From a checkpoint of a small transformer trained on Wikipedia.
Size: width 192, 12 heads of 32 (4 for keys and values), MLP 512 SwiGLU, vocabulary 8192.
Architecture: RMSNorm before each block, rotary positions, no biases in attention or MLP, tied embeddings, normalized queries and keys.
Training: a variant of Adam for these matrices, 5806 steps.
MLP neurons of a small language model. Each row is named by its layer, matrix (gate and up: input weights; down: output weights) and neuron, and shows model dimensions 32-127. Each number is 50 + 10 x the weight over its row's rms, rounded and kept within 0 to 99. A neuron's up and down rows have the sign that makes its largest values positive.
Before each neuron's rows, "fires before" lists the tokens most often just after its 100 highest values on Wikipedia text that the model never trained on. A number after a token or word is its count.

fires before: "\n" 31, "The" 15, "-" 9, "In" 4
L13.gate411:47 38 40 58 35 35 47 49 64 30 69 57 62 64 53 45 68 45 58 44 39 36 62 60 38 50 63 44 35 51 75 50 39 51 31 58 52 48 51 51 58 52 51 58 64 49 55 48 56 55 44 55 32 49 47 52 45 62 38 47 52 40 41 57 34 45 56 42 61 60 23 56 35 39 63 53 64 45 42 60 57 27 60 54 42 58 66 37 59 44 43 47 37 57 58 46
L13.up411:44 42 54 45 39 36 43 50 62 41 53 60 70 52 59 45 57 44 67 60 49 62 61 64 50 43 47 57 40 50 62 40 53 29 43 53 61 45 55 49 39 36 53 57 52 43 50 49 40 71 36 48 36 45 37 38 36 55 61 56 49 43 60 47 46 36 65 46 45 57 28 43 44 45 60 53 57 36 52 30 59 44 48 43 39 69 58 45 50 60 52 50 46 62 46 51
L13.down411:46 50 49 55 37 29 53 34 39 47 43 37 70 58 66 40 46 55 49 76 47 41 65 60 60 59 54 75 64 61 41 55 53 46 47 57 58 47 62 60 50 67 50 61 43 42 46 46 52 51 56 51 39 71 46 42 41 37 44 42 48 46 57 47 47 45 59 54 35 46 66 59 50 61 31 65 48 60 55 53 33 54 47 39 51 38 41 76 51 40 47 67 55 50 46 29

fires before: " by" 17, " in" 15, " to" 14, " on" 7, " with" 6, "." 6
L10.gate186:59 33 52 51 60 51 76 38 66 63 66 46 50 58 43 57 53 55 56 49 47 45 66 32 52 63 55 55 42 30 62 46 57 32 39 37 57 49 53 48 59 58 44 59 63 42 60 51 60 59 59 45 49 56 50 51 54 49 43 68 61 47 59 53 47 43 42 53 44 28 54 52 48 57 44 58 54 50 52 40 69 47 65 64 48 60 41 32 40 38 36 59 38 53 64 48
L10.up186:30 56 59 71 51 67 47 61 63 52 35 39 64 42 50 55 48 55 54 34 29 68 58 63 49 68 59 44 44 62 59 52 47 54 61 45 48 61 61 59 38 60 47 55 41 47 33 53 52 52 65 68 44 39 32 42 43 47 41 66 51 61 59 54 38 60 47 61 38 50 39 32 30 48 51 50 44 65 54 42 49 39 47 48 65 43 38 28 56 56 64 52 61 62 41 54
L10.down186:57 70 51 36 56 58 44 45 45 30 64 63 53 61 62 30 57 44 53 42 59 48 32 71 43 52 45 66 48 52 45 55 68 58 35 55 42 47 61 47 37 53 48 53 32 60 47 52 49 44 51 46 30 48 55 57 61 64 61 58 37 42 44 47 55 46 43 34 48 49 53 68 55 56 42 48 59 60 47 42 60 50 61 41 67 43 54 49 24 45 39 58 52 50 58 57

fires before: ":" 45, " |" 17, " zone" 5, " on" 4
L9.gate272:55 41 54 55 49 55 44 37 49 55 60 58 54 69 53 50 53 52 59 35 29 50 47 39 30 61 75 35 48 60 51 44 45 52 46 47 29 42 51 50 53 54 53 65 57 51 64 41 62 52 43 43 54 60 61 56 67 47 48 56 37 45 45 34 56 43 41 55 45 48 50 48 43 53 57 49 57 59 38 41 45 48 59 54 50 44 48 47 52 54 52 45 53 43 54 77
L9.up272:47 36 38 47 40 64 37 45 44 47 51 45 43 47 57 58 59 47 55 40 50 70 55 52 55 58 47 41 54 36 33 40 41 60 55 50 52 55 67 56 48 45 35 57 44 49 43 63 51 55 54 42 53 38 40 48 44 50 32 56 48 32 43 42 47 53 49 40 57 52 70 68 56 43 55 65 58 62 46 59 40 37 48 45 50 49 57 74 55 48 51 51 35 51 62 45
L9.down272:54 51 37 47 73 45 54 41 45 51 49 56 39 49 27 47 40 37 16 38 64 51 46 43 42 50 59 67 52 52 54 25 44 64 58 48 48 46 37 52 64 62 47 36 59 52 49 35 66 62 57 56 67 63 59 55 45 42 42 54 47 55 47 46 45 51 55 63 54 71 56 52 52 39 52 65 49 68 49 54 43 42 61 52 45 44 53 59 46 58 45 48 54 51 73 58

fires before: "\n" 100
L10.gate173:39 51 36 62 57 54 49 54 64 47 55 38 50 57 55 47 65 55 55 46 49 61 63 43 32 49 56 46 50 53 66 47 46 51 37 51 53 45 24 59 45 59 51 45 45 47 55 55 33 61 58 54 42 65 60 44 53 59 39 53 62 59 66 25 35 48 52 69 48 70 36 53 51 70 60 54 60 36 46 29 59 50 52 61 45 41 34 42 54 56 49 55 53 62 67 54
L10.up173:42 55 40 55 44 45 45 46 45 42 38 32 57 69 63 63 57 49 59 66 55 65 55 55 46 51 32 56 63 55 53 36 45 49 51 58 62 61 33 43 56 67 61 52 48 39 35 54 40 54 43 50 54 43 69 46 66 45 46 61 48 62 48 36 38 59 55 65 48 55 36 67 69 63 38 56 59 42 61 44 29 47 49 47 42 50 47 49 71 35 54 73 76 45 48 60
L10.down173:42 43 45 58 46 36 60 56 44 42 46 25 50 58 54 70 78 32 49 48 49 57 60 40 60 48 60 96 57 47 56 43 50 61 51 50 61 65 43 56 51 60 47 53 47 40 42 57 40 62 42 56 57 53 62 39 61 68 45 43 46 38 50 38 55 44 54 54 51 53 49 48 53 55 28 55 76 39 43 44 48 41 51 63 46 43 49 48 77 40 55 70 55 47 56 52

fires before: " " 79, "ke" 4
L7.gate407:41 48 54 51 58 43 51 25 64 43 59 49 47 42 43 61 67 31 42 44 52 48 51 34 45 48 51 44 43 44 63 36 62 42 46 64 35 48 46 67 67 59 54 46 69 56 52 47 45 47 56 40 31 51 59 33 58 45 44 40 64 51 45 37 60 64 62 52 57 58 37 61 45 55 79 63 70 50 36 57 54 50 33 56 51 52 42 58 46 78 46 49 46 52 68 48
L7.up407:57 41 44 55 50 63 55 55 46 51 56 47 36 56 57 58 62 57 66 36 29 34 52 46 53 53 57 47 64 60 44 43 76 48 44 49 54 67 54 41 54 57 51 57 52 50 50 57 54 56 50 62 63 33 43 49 53 56 49 41 61 47 45 56 49 59 51 57 60 39 40 50 38 19 53 55 52 40 45 51 47 48 84 64 44 62 45 36 68 44 37 54 48 52 53 38
L7.down407:68 50 54 55 50 52 51 48 44 67 43 46 29 41 47 58 61 49 55 40 54 43 48 51 53 61 40 45 57 51 62 45 52 48 40 31 56 61 53 42 42 68 66 49 46 39 66 49 29 55 35 44 61 41 49 60 50 36 60 60 40 45 46 54 53 43 51 40 55 48 34 44 53 59 62 59 49 38 50 71 63 43 59 51 61 50 44 49 52 47 39 43 48 55 68 54

fires before: "-" 43, "\n" 11, "=" 9, ":" 6
L10.gate299:46 40 51 61 51 45 42 64 65 51 44 35 72 65 52 33 48 42 61 43 26 48 56 61 34 53 64 42 37 48 65 77 46 47 48 66 39 43 52 56 51 56 41 53 43 73 52 61 41 52 52 56 36 37 57 52 52 76 37 31 44 55 37 45 60 41 50 59 60 50 45 41 38 26 55 56 60 27 38 45 59 48 41 41 41 62 56 42 50 45 51 46 48 58 57 53
L10.up299:51 59 54 55 49 40 43 46 35 36 47 44 47 45 44 37 55 45 49 50 57 52 47 72 48 47 54 42 43 62 31 52 69 37 43 70 57 55 46 44 56 60 41 37 35 55 39 36 60 51 57 63 63 45 44 37 62 44 67 65 65 43 62 51 49 41 41 39 34 54 72 66 57 54 42 52 70 46 42 59 55 50 38 40 52 60 40 61 54 34 42 46 28 43 49 46
L10.down299:65 46 38 57 42 30 69 57 64 55 64 47 55 48 51 38 49 60 78 46 33 56 44 62 57 58 59 34 36 41 33 51 51 38 69 44 49 58 54 56 65 39 35 59 66 27 54 53 59 53 61 50 45 38 46 49 43 76 52 26 54 50 47 56 49 42 53 41 45 56 57 61 45 47 35 39 51 46 50 38 52 46 58 44 45 34 43 48 44 61 51 33 49 43 43 41

fires before: "-" 68, "\n" 20, "=" 6
L5.gate449:58 45 35 48 42 39 46 66 40 27 52 43 60 50 58 55 48 61 50 45 51 58 57 47 47 51 62 39 34 53 45 51 60 49 54 62 46 49 40 52 46 51 48 65 45 49 40 58 59 56 24 47 38 64 49 59 61 55 45 58 89 47 55 55 44 42 50 61 39 84 46 62 59 42 60 55 59 53 46 63 50 32 56 57 49 56 59 50 43 50 46 53 41 41 60 43
L5.up449:51 50 52 36 49 41 34 37 39 44 58 35 57 43 73 63 36 52 52 50 42 67 68 56 68 58 53 59 64 49 48 66 39 53 52 59 51 51 61 58 61 65 48 52 45 58 65 63 59 57 48 45 45 44 50 48 57 58 44 61 53 65 24 30 30 48 69 52 44 52 53 50 57 35 50 48 74 40 68 39 51 48 49 51 54 54 43 35 39 53 51 48 37 49 47 50
L5.down449:62 34 47 60 44 38 53 32 42 46 61 43 69 56 46 39 34 59 35 54 54 80 51 66 43 50 57 64 42 48 35 71 56 43 66 70 60 62 65 57 62 50 40 46 37 36 31 50 47 51 47 54 45 63 49 58 49 42 58 68 50 52 52 53 58 50 43 57 32 62 60 49 19 63 32 45 40 52 70 45 47 50 62 45 59 58 48 57 46 47 47 55 44 53 39 59

fires before: "2" 45, "1" 22, " of" 12
L10.gate26:53 54 50 45 56 67 51 57 49 57 58 56 39 72 46 51 49 42 55 34 38 40 65 56 30 54 49 45 46 58 39 60 60 41 49 58 47 37 52 56 43 65 47 45 51 46 62 47 44 43 60 45 51 44 43 59 37 45 51 36 51 69 48 55 46 38 38 61 34 54 51 35 51 42 43 54 45 48 52 51 55 36 56 49 22 59 51 50 56 44 53 48 50 50 54 48
L10.up26:43 45 51 53 49 46 42 75 51 51 39 34 42 62 52 53 39 43 59 47 60 45 52 24 38 47 53 52 39 50 36 57 60 44 61 58 45 52 73 42 47 56 48 44 54 50 43 57 35 63 54 53 55 66 49 63 40 48 38 47 40 54 54 56 41 47 36 39 39 38 60 61 64 52 58 49 32 61 33 44 38 54 49 49 56 47 40 41 49 48 53 39 33 46 58 59
L10.down26:53 58 46 48 47 52 74 40 48 59 49 34 50 38 62 36 60 36 62 56 44 48 35 36 40 52 50 50 38 47 64 57 70 43 53 60 54 50 46 54 48 56 55 54 56 73 62 39 51 56 56 54 39 64 47 38 48 55 42 49 31 57 60 44 66 54 55 57 48 32 53 56 50 37 57 54 59 57 42 55 26 40 55 36 48 43 27 44 30 51 49 52 31 59 61 64

fires before: "\n" 100
L12.gate258:51 47 32 56 63 66 59 56 59 43 56 47 50 60 48 67 70 62 40 49 53 50 54 50 61 55 45 70 53 39 63 45 49 62 39 47 53 50 50 63 41 50 52 53 61 44 55 51 46 56 54 54 41 59 51 42 65 44 40 44 50 50 54 51 42 53 53 63 37 52 51 51 30 54 39 75 60 47 50 32 53 27 57 47 61 29 40 37 59 47 58 64 50 53 70 56
L12.up258:47 35 53 49 30 55 54 56 52 51 26 36 57 53 49 49 56 32 50 68 53 58 70 28 44 50 47 53 51 57 61 34 47 61 55 65 62 57 45 59 49 48 46 59 48 43 43 71 38 47 42 42 56 58 66 40 51 56 40 37 67 39 47 42 43 51 47 49 62 68 36 36 60 37 55 51 48 30 43 60 46 58 62 51 49 52 50 42 52 67 58 40 53 43 53 60
L12.down258:59 40 41 56 37 52 55 50 48 50 56 47 48 60 58 52 58 38 49 97 50 41 58 51 50 50 53 99 51 50 54 47 63 51 46 53 59 45 43 52 49 42 41 41 46 49 46 51 53 62 49 45 48 52 58 55 50 48 46 41 57 52 50 48 52 50 36 60 49 60 34 49 55 48 53 41 65 46 43 50 46 61 53 53 42 32 49 55 52 48 51 58 47 50 58 48

fires before: " " 41, "." 8, "s" 6, " to" 6, "," 5, "–" 4
L10.gate216:50 41 61 43 38 45 39 46 39 34 44 43 64 55 65 61 57 68 33 36 43 71 50 45 52 36 51 44 59 41 51 62 41 47 34 63 37 49 37 55 56 49 52 66 61 58 55 56 26 46 55 34 56 57 74 49 63 54 24 52 63 57 37 39 54 47 49 30 61 53 48 52 46 54 64 58 52 48 51 41 55 63 34 50 53 36 36 45 47 58 47 46 55 43 44 62
L10.up216:49 52 59 58 48 60 48 43 47 47 52 49 57 36 39 62 61 65 47 40 41 64 53 56 44 60 50 40 55 49 55 53 64 51 32 38 43 48 39 45 55 75 46 61 64 47 56 58 53 55 67 62 49 40 46 46 73 54 56 61 43 46 46 73 55 48 52 41 60 24 55 36 46 46 56 45 50 37 72 49 59 59 55 36 46 46 66 47 63 29 62 59 47 53 66 49
L10.down216:62 42 45 48 57 37 39 58 47 64 34 55 54 47 59 57 41 29 64 50 48 46 63 56 65 55 45 69 46 41 52 64 51 48 47 25 57 54 73 56 40 47 31 31 53 33 43 54 52 41 43 55 31 51 62 56 45 43 42 54 48 53 48 48 63 43 70 51 45 50 38 44 57 43 58 42 51 56 57 63 35 31 63 46 67 56 56 47 44 26 65 52 52 45 63 47

fires before: "-" 71, " " 7, "\n" 5
L9.gate495:48 45 33 55 47 29 39 54 52 43 26 47 60 36 55 64 45 29 75 42 44 47 40 36 67 46 65 51 43 45 48 62 50 50 61 64 47 49 61 35 55 53 53 50 44 49 48 75 64 60 48 46 49 51 37 47 38 64 49 61 47 31 51 56 51 34 53 52 59 44 44 60 52 51 47 47 74 55 46 45 60 59 45 45 39 32 42 58 38 60 42 55 58 46 66 57
L9.up495:51 56 48 40 73 37 48 49 39 58 46 46 39 50 45 71 38 51 43 48 44 50 51 53 41 64 63 47 77 45 60 60 52 26 39 64 34 53 49 61 53 43 58 47 69 43 67 71 42 58 54 42 36 56 45 51 59 70 52 37 43 55 36 40 54 45 60 66 55 61 53 53 50 33 52 28 47 49 51 55 52 60 47 63 46 53 53 41 52 57 40 48 43 38 65 62
L9.down495:32 46 53 56 53 41 40 43 24 51 34 39 44 49 33 48 43 56 54 78 62 67 36 50 42 44 50 79 43 46 38 48 43 51 46 37 60 43 48 55 44 44 54 48 40 53 47 47 64 63 42 46 47 56 35 55 65 57 53 55 56 48 53 62 57 61 63 57 52 42 70 31 59 49 58 51 31 51 53 47 52 39 35 46 55 52 40 46 64 60 42 39 50 50 56 55

fires before: "-" 81, "\n" 10, " " 6
L12.gate38:43 45 47 44 47 25 37 49 47 26 39 40 55 41 48 71 61 53 35 45 41 63 53 45 63 56 57 53 34 45 56 53 69 47 42 59 56 72 44 47 58 59 43 52 52 50 47 63 55 57 65 45 54 48 36 34 27 58 37 58 64 38 46 45 39 61 48 46 48 47 57 57 51 41 74 48 44 43 59 66 50 43 46 61 52 38 42 36 47 57 66 41 35 68 54 49
L12.up38:37 52 48 54 42 35 43 69 57 67 42 47 53 38 56 37 64 55 38 50 36 78 61 38 67 60 52 50 60 41 51 57 29 59 63 24 41 54 53 51 58 45 30 51 55 51 46 60 58 49 35 55 35 49 44 39 56 49 56 45 53 64 57 42 40 50 49 56 49 36 43 58 45 61 55 33 41 30 48 43 37 49 40 57 59 45 45 37 48 61 62 47 44 53 57 55
L12.down38:49 40 47 45 46 53 51 59 47 51 59 49 50 47 52 37 57 47 49 97 45 33 50 56 39 46 60 77 46 52 46 44 50 50 52 49 42 31 52 41 55 55 45 51 36 53 41 45 42 49 52 55 41 50 39 59 46 52 74 55 51 59 46 56 57 58 69 48 63 48 61 47 46 42 53 40 40 38 63 34 40 56 52 45 53 42 60 58 55 68 54 41 46 45 46 39

fires before: ":" 30, " the" 25, " a" 5
L12.gate260:49 54 64 58 40 62 66 50 57 38 59 44 34 64 49 56 65 53 62 41 51 43 40 28 48 34 57 51 59 49 62 53 31 49 54 44 48 49 52 48 55 48 59 60 29 73 67 58 39 42 40 46 67 63 50 49 52 64 39 48 47 49 54 39 53 59 49 62 52 51 66 57 42 52 41 45 43 49 48 43 45 51 60 57 41 62 50 52 60 58 38 67 33 52 59 79
L12.up260:68 50 41 44 37 60 70 66 50 57 53 47 53 51 43 58 54 49 70 33 65 52 48 51 53 32 49 48 67 53 44 51 37 54 61 55 74 56 43 51 54 50 39 57 33 39 52 71 38 60 44 43 59 37 44 55 43 71 54 51 60 57 52 35 66 50 47 39 59 57 60 64 56 56 52 43 61 50 50 50 57 34 56 41 49 59 69 42 57 44 56 35 44 63 70 54
L12.down260:34 42 43 58 35 57 55 50 52 56 33 46 53 58 51 38 59 52 61 59 47 45 43 67 38 40 41 72 43 58 49 43 36 64 57 64 45 54 48 51 20 44 59 42 48 55 45 48 58 38 57 53 45 41 47 30 72 59 55 43 44 43 46 62 55 44 44 62 40 58 57 57 29 58 43 46 56 42 59 53 45 62 43 55 34 49 36 40 52 70 54 43 52 25 76 54

fires before: "2" 41, "1" 39, "0" 19
L3.gate277:39 38 38 47 35 48 62 47 47 52 38 53 55 39 49 62 60 43 48 35 42 55 57 28 37 41 42 49 60 67 47 48 64 41 63 51 39 58 52 52 51 67 44 43 50 41 51 39 40 59 64 58 45 48 53 42 37 46 57 61 60 68 46 40 47 49 57 62 47 52 62 51 37 55 46 54 37 53 50 44 50 35 46 62 26 47 51 60 55 36 54 43 56 64 50 45
L3.up277:62 72 42 65 50 28 50 52 52 37 53 50 42 50 64 41 50 44 35 52 51 28 40 56 55 57 40 65 24 64 41 56 48 47 61 57 46 51 75 44 56 61 50 51 49 55 45 57 59 55 58 36 56 72 49 53 38 57 46 48 48 42 41 42 44 51 48 34 52 60 50 59 44 60 50 59 40 49 55 43 41 57 46 53 54 57 34 51 65 45 61 44 61 55 61 54
L3.down277:48 57 47 38 52 63 69 57 56 39 58 47 53 44 67 49 63 35 57 50 49 46 50 36 54 49 42 23 53 50 43 51 50 47 54 49 42 48 44 52 42 68 58 41 52 63 44 35 41 70 54 59 37 41 65 50 56 43 69 59 58 35 63 61 38 45 44 57 36 56 64 42 54 57 59 59 46 42 42 50 43 48 48 66 45 42 56 51 32 38 46 35 61 61 62 34

fires before: "\n" 24, "." 22, " The" 6, " |" 5, " In" 5, " He" 5
L9.gate378:31 57 36 53 51 59 31 37 48 40 55 31 61 59 44 62 53 58 41 38 46 59 59 50 47 52 57 40 45 48 63 48 38 58 44 48 46 61 32 57 72 71 45 61 50 50 58 68 24 63 50 48 44 45 63 27 68 54 35 41 56 49 50 32 39 47 47 52 48 60 38 38 40 63 59 54 71 37 52 32 56 40 48 52 31 26 40 47 52 52 56 59 63 48 64 66
L9.up378:44 53 41 57 44 49 46 40 51 25 53 40 47 43 47 60 62 47 48 60 61 48 47 40 39 37 36 57 66 31 53 38 39 60 51 56 63 55 46 53 43 59 68 52 34 51 44 60 39 45 48 51 51 62 75 41 48 42 51 47 66 47 64 45 34 50 57 42 61 45 52 55 59 42 49 60 47 34 41 36 41 44 48 62 52 28 47 38 65 48 51 62 71 47 71 58
L9.down378:41 43 39 55 55 57 47 51 42 42 48 52 51 60 53 60 55 53 47 76 53 43 65 44 53 50 49 99 48 52 56 48 52 57 40 67 49 53 62 46 38 42 60 54 42 47 43 59 46 44 47 62 58 50 60 44 63 47 37 42 54 56 40 40 57 43 65 50 57 48 42 42 62 52 46 55 54 52 37 48 46 47 48 53 42 52 48 50 69 37 38 58 36 53 56 56

fires before: ":" 85, "):" 6, "s" 4
L10.gate246:57 52 43 54 47 50 50 54 45 30 44 34 62 74 51 48 58 56 57 48 31 67 40 50 39 50 52 47 62 50 55 53 57 44 55 63 38 69 38 57 50 51 53 68 58 56 58 59 44 44 42 35 52 61 51 43 57 61 40 59 48 29 50 33 57 52 57 24 49 51 60 59 52 65 52 41 56 52 50 37 48 29 59 51 48 29 51 46 51 59 48 59 55 59 37 58
L10.up246:50 50 48 36 33 67 67 36 35 45 43 43 58 50 34 50 46 50 50 49 50 60 40 39 40 43 56 45 45 55 48 46 49 45 53 59 57 65 50 63 45 64 65 69 60 59 60 80 43 61 38 39 56 56 50 42 66 57 45 53 69 22 52 33 52 41 32 50 56 41 54 52 51 61 52 30 67 41 49 49 40 42 40 53 40 43 48 57 58 44 48 35 65 32 58 56
L10.down246:55 40 47 50 36 62 69 67 48 64 66 50 58 53 56 37 55 26 51 33 45 54 38 43 61 46 59 47 33 51 56 54 44 68 52 56 53 65 58 35 60 55 66 44 67 42 39 58 45 63 59 44 43 48 38 32 56 52 60 51 46 44 59 42 52 48 66 55 49 46 56 54 46 50 47 57 62 46 61 45 56 63 58 43 45 40 36 51 50 56 54 37 46 43 49 60

fires before: "\n" 41, ":" 33, " (" 4
L12.gate137:47 50 48 74 55 62 53 51 62 56 58 39 51 53 58 48 53 52 59 56 41 46 47 45 53 55 48 57 47 54 63 52 50 50 51 42 41 36 51 52 40 56 58 57 43 36 45 60 29 75 57 39 30 64 80 35 65 58 60 46 64 68 54 39 53 65 51 62 57 58 54 38 31 62 53 54 65 41 56 46 57 53 60 35 56 42 52 35 61 60 41 50 56 40 51 37
L12.up137:47 52 49 62 33 52 67 61 53 50 42 33 57 60 54 61 69 51 58 57 49 61 48 51 53 62 38 60 49 52 50 49 51 36 64 47 63 69 53 54 36 56 58 53 49 38 52 60 29 59 54 46 39 42 69 43 65 69 53 52 51 56 38 50 45 72 43 55 53 47 47 64 43 61 40 44 72 42 57 57 49 55 56 45 38 44 63 42 58 51 54 50 54 28 42 47
L12.down137:51 45 51 44 41 34 58 58 35 51 67 48 63 45 52 66 64 40 46 84 37 55 51 47 43 59 44 99 41 52 48 57 60 39 55 54 53 57 51 54 48 51 58 61 61 44 47 39 57 59 55 54 60 50 45 54 46 48 47 45 47 43 40 54 45 50 42 67 44 40 45 56 49 65 52 47 65 53 51 54 45 48 58 51 33 50 59 48 69 45 45 46 49 45 39 49

fires before: " " 38, "4" 9, "s" 6, " •" 5, "0" 5
L9.gate130:45 53 45 48 45 48 54 57 55 54 72 50 54 49 23 49 54 52 44 33 39 45 49 48 42 61 68 45 47 55 48 62 55 49 42 44 46 64 62 47 31 44 46 55 64 48 70 52 50 72 64 60 57 37 46 34 58 63 39 52 37 34 49 35 53 46 46 61 62 49 50 63 28 51 70 59 52 44 38 50 91 50 57 70 55 54 48 44 52 56 43 44 45 44 50 45
L9.up130:39 39 41 46 30 44 52 49 63 25 76 45 50 48 34 50 64 44 59 41 47 52 48 48 62 48 75 45 61 36 55 57 57 47 54 48 64 59 55 50 49 40 55 68 62 61 55 61 50 69 34 57 58 49 34 58 58 63 56 57 38 37 35 43 53 52 53 57 58 39 37 45 44 53 48 43 55 22 43 65 73 52 54 66 54 48 65 59 67 58 29 60 39 49 61 57
L9.down130:65 59 39 58 49 51 57 42 44 58 43 42 44 59 53 51 67 53 61 92 46 39 54 54 52 55 50 61 53 56 66 48 43 50 78 54 53 53 54 52 43 52 55 46 59 50 42 41 49 49 58 68 59 45 73 69 38 47 59 62 48 48 42 57 47 42 52 35 48 56 53 40 72 44 31 52 56 47 45 60 43 46 54 50 58 39 62 39 65 58 67 42 44 60 48 43

fires before: "0" 61, "9" 23, "2" 10, "1" 5
L12.gate470:30 49 53 46 50 50 48 57 41 62 40 51 37 60 55 73 47 49 47 34 36 56 60 50 51 48 52 49 65 60 64 58 45 51 42 48 47 55 37 31 59 55 64 47 62 51 47 43 35 51 53 32 59 57 47 51 37 44 52 58 37 72 52 55 35 39 43 55 37 55 49 47 34 43 51 49 51 47 56 59 70 38 53 41 35 43 40 47 71 41 51 44 53 42 59 43
L12.up470:57 48 30 62 50 59 54 53 51 53 46 40 31 67 66 49 44 43 43 48 67 35 70 46 48 59 46 50 47 49 42 52 47 31 33 65 35 49 51 53 51 61 30 48 78 38 43 50 41 54 64 54 43 54 60 53 34 51 57 52 58 43 67 50 49 54 46 64 33 48 58 59 50 48 52 57 58 46 52 55 50 31 66 60 30 48 36 52 53 62 81 56 54 51 65 57
L12.down470:43 52 48 63 50 36 56 54 55 65 50 39 39 48 66 68 65 42 47 18 51 43 46 59 43 59 45 21 44 60 28 58 66 54 50 66 45 53 40 55 42 64 61 42 48 54 45 47 49 52 69 45 54 53 39 43 56 34 41 47 48 50 55 45 30 60 46 48 48 61 57 46 37 64 53 49 54 38 54 51 50 29 54 35 32 40 48 54 58 38 47 44 69 47 39 52

fires before: "\n" 100
L12.gate103:31 50 36 65 51 41 63 53 47 37 55 41 51 59 60 56 74 45 56 47 51 48 60 36 54 53 75 54 50 41 56 56 50 70 45 60 60 66 44 54 39 62 56 54 54 43 47 52 34 61 59 49 45 49 50 32 60 57 36 35 59 44 62 37 48 42 56 77 56 68 38 34 44 46 46 59 70 28 37 37 66 30 59 55 42 41 47 36 60 53 60 61 55 62 65 52
L12.up103:38 49 32 57 45 45 55 55 47 37 36 36 51 69 61 61 63 44 56 61 65 56 54 30 57 50 48 62 56 51 48 40 59 55 67 53 59 66 50 56 33 57 43 50 47 43 24 48 26 61 48 40 59 54 66 33 64 41 43 37 46 50 50 24 55 57 55 61 58 48 50 49 57 58 38 64 60 37 39 43 46 45 56 42 47 34 50 48 67 47 65 62 54 54 52 55
L12.down103:45 43 52 50 46 52 49 51 44 48 49 50 47 51 58 61 63 41 53 95 53 47 55 39 56 49 54 99 53 47 55 46 61 52 53 56 60 67 49 52 47 53 43 46 53 49 40 54 49 56 43 42 54 57 56 51 50 54 51 46 56 54 45 54 54 54 49 54 54 47 43 48 50 53 44 61 57 41 45 47 42 43 48 51 52 52 51 48 59 38 43 60 54 49 51 51

fires before: "-" 71, "\n" 20, " years" 4
L13.gate438:35 46 45 63 53 47 50 60 68 31 56 42 56 64 48 61 41 48 53 47 41 56 52 59 69 47 63 49 48 49 43 50 66 43 60 40 52 48 57 48 56 67 36 56 42 37 39 48 69 66 48 49 35 56 55 64 59 71 47 51 68 43 53 52 55 50 42 46 49 49 66 46 46 65 54 38 76 53 52 58 50 63 59 59 39 44 47 58 17 55 52 43 40 43 41 40
L13.up438:54 49 41 45 54 34 52 66 39 65 52 49 50 39 58 53 42 41 36 53 50 61 49 48 52 57 64 52 45 42 65 48 54 58 75 53 55 48 47 51 66 58 53 48 57 65 37 54 60 52 54 58 48 60 37 51 67 63 58 63 65 47 54 55 84 40 59 62 43 41 47 49 50 61 36 45 61 28 42 44 65 54 68 36 64 51 42 45 66 73 46 38 49 47 44 54
L13.down438:45 43 58 55 39 62 46 48 25 62 44 44 59 47 46 49 38 55 42 81 35 70 51 61 53 66 51 81 49 43 43 55 45 52 56 49 46 52 48 50 39 62 38 66 74 29 42 38 63 54 60 61 63 59 45 45 57 50 55 52 51 66 48 46 65 68 68 59 36 64 49 52 43 49 44 63 66 36 59 71 65 72 46 52 44 53 46 46 59 54 55 43 53 54 50 42

fires before: " the" 51, " " 5
L13.gate25:43 50 33 43 45 49 68 58 51 34 52 40 56 31 51 52 55 42 60 34 53 52 51 49 61 55 46 47 56 46 56 54 43 49 52 38 34 57 32 66 62 48 58 55 45 50 46 54 55 48 61 40 41 59 47 57 52 78 42 50 57 40 48 33 37 54 56 40 63 47 53 47 47 45 52 53 43 48 56 55 57 27 42 53 46 49 40 41 72 60 38 48 38 51 49 69
L13.up25:41 74 52 53 42 60 57 50 73 47 45 52 44 51 43 66 43 62 49 46 60 62 46 44 45 20 53 49 56 46 53 54 60 52 50 54 52 61 49 65 57 53 51 61 43 50 55 85 50 45 55 50 55 46 37 71 33 70 37 51 49 52 45 52 33 34 41 65 64 48 39 59 55 51 57 49 48 42 52 50 49 57 42 56 47 52 57 50 62 61 53 54 24 31 47 55
L13.down25:45 36 30 64 48 51 41 48 34 56 55 47 45 43 67 40 59 39 48 78 57 50 48 64 57 45 29 66 67 43 59 65 47 32 46 49 59 54 63 49 59 54 54 35 25 38 61 59 49 55 66 59 57 61 48 52 44 44 57 49 56 42 33 46 47 69 59 38 71 50 42 49 45 35 52 62 44 53 36 40 39 50 44 54 41 51 66 65 21 47 45 54 47 62 58 64